{"n_layer": 11, "d_model": 160, "n_head": 5, "n_kv_head": 1, "head_dim": 32, "d_mlp": 640, "vocab_size": 8192, "activation": "quick_gelu", "norm": "rmsnorm", "norm_place": "pre", "norm_eps": 1e-05, "positions": "rope", "rope_base": 10000.0, "rope_fraction": 0.25, "qk_norm": true, "attn_scale": 0.177, "bias": "none", "tie_embeddings": false, "parallel_block": false, "init": "normal", "init_std_qkv": 0.0564, "init_std_o": 0.0564, "init_std_up": 0.0564, "init_std_down": 0.0, "optimizer": "muon_variant", "lr": 0.00938, "beta1": 0.95, "weight_decay": 0.023, "lr_head": 0.00617, "warmup_steps": 0, "schedule": "cos", "final_lr_fraction": 0.0, "batch_tokens": 16384, "seq_len": 1024, "doc_mask": true, "z_loss": 0.0001, "train_tokens": 106300000, "steps": 6489, "dataset": "wikipedia_en"}
MLP neurons of a small language model. Each row is named by its layer, matrix (down: output weights) and neuron, and shows model dimensions 0-159. Each number is 500 + 40 x the weight over its row's rms, rounded and kept within 0 to 999. Numbers have three digits each.
After each neuron's rows, "raises" lists the tokens whose logits its output raises most directly, leaving later layers aside.

L7.down68:420533459505580428570487472481546483473514506416546500548563423518442436430469505523479538511472565542530460481469522516530492464464503511473534519471563460539517481609551496544527514543510515478568498437508496549498475518536550477468508430527450503522492475459549486455413526452534499478499480551503486461431559524452521499488465505443604476506456429512502459529460506504532513528449478543518498424478476526512502505500493522505523462508549341469504556521526519524507473484476495
raises: "son", "rial", "ski", "res", "len"

L2.down475:522461491522556560481521500524510541542650513482542561441505474513514494592480535454414490528590517463542515445559501489465530524509431599513468498459520535552496491505484512430439440503515537498467547496488420544570436481461552515495471546542541589458519500538515471473506465526570453518505483502539486482491483503444514442529491504583469446489537470514480501543475509479472537499474473451492500453533486509476428509481490451498608447497551526500477444529521552544541503512459497
raises: "iting", "itation", "iti", "inc", "irc"

L5.down296:529496439511466531459516393451550454482562347477531503464442544483609475565565463499532513480527542541463556552552411557545496544434494484515453465514498487520510508520479534495466509506528467451521474569488506465562568484522498552475492510521448510557504499478492488507476563478456504552544528481517547485464468489508528514505433580477487512477498543476470536454465451425470577532499467498511480526502580499516467496546474500516500532483539547505513513608546481497485505491452426
raises: "als", "ulture", "atic", "acy", "ating"

L7.down553:483545489525468535474432508502488576547538523479501508530565521474624466548476502448408468569564531502499462440481520447499494413488492535485455497526492459580554510527477529559484548479467507442507441542454491537523550499507491501455556448553482499457491519535494456533444537491290513537502545485588518517486433465493473460464491519483486507546487517533558533469523554486498564502519473522452522481540512486518449499500509531506515518483462436535475492487511502512535505513557514
raises: "bit", "st", "cing", "ced", "nal"

L7.down513:471486593537563493529518468575482492537511570448441493487495461454436503511492540562505505478517489498546481500533466506505529560549579499542489484492500517473468450459475505573505521478544467537492515453480515515556486484488517466485466462508435568419467445485492450523524547459524483440496524376469486550467479495517510527552503473598608485474528496472479375534591518494471586516440531493541487512424486468540530527475400482468486534514481511498460513507462487515475496498532569
raises: "tar", "osh", "oss", "ement", "ography"

L7.down255:484476526473487553444514501533468517420517552479517512468482509443356512515538348505494465529489542507447452556492471452515528480475544561483451434542446474489492519510531400539493548500485473473459459476461478488464554458545552499488514474529527445522426459502545562531458461520483545459495563448517524587536500486474452540486506509461501536518448498488505515503512503549578495441545507471499594538525511558506504498537513484578546542537484482437517457452477521568474514475516482
raises: "ller", "get", "ör", "hip", "ll"

L2.down391:455432534538442499464497518558527486519410480485598475479464467436498448453463483499523485575495455534517523552491562454480534455554450539456442496467533510470530540519487500560510483571509496512555513502522501593531599487504573516481470444414482482571558447477505468502465549514464518504479482497483561449419527447528569453531468473513580542509541446510521420503480486474497459548546496519524460492543501485468531544469492497499507523448504526547528496447527467423433512453564458
raises: "ity", "s", "ly", " /", ";"

L3.down600:442505484518509491448568568498460447603481440474475475537431535479555507438503502439567543485470548498483504499468364571557454487540459541519502442516474494558514468528533500462473507450528491524498544517544500413509497456538536445468529475554508482471478553476488515483506403428446506534415511515540509462491487471507426463523547523474480560497521469495530489492467510490514462568476545523541461549486504532516430532556521448485487579451460449530555537530486431511504495541556481
raises: "nd", "n", "nt", "est", "ns"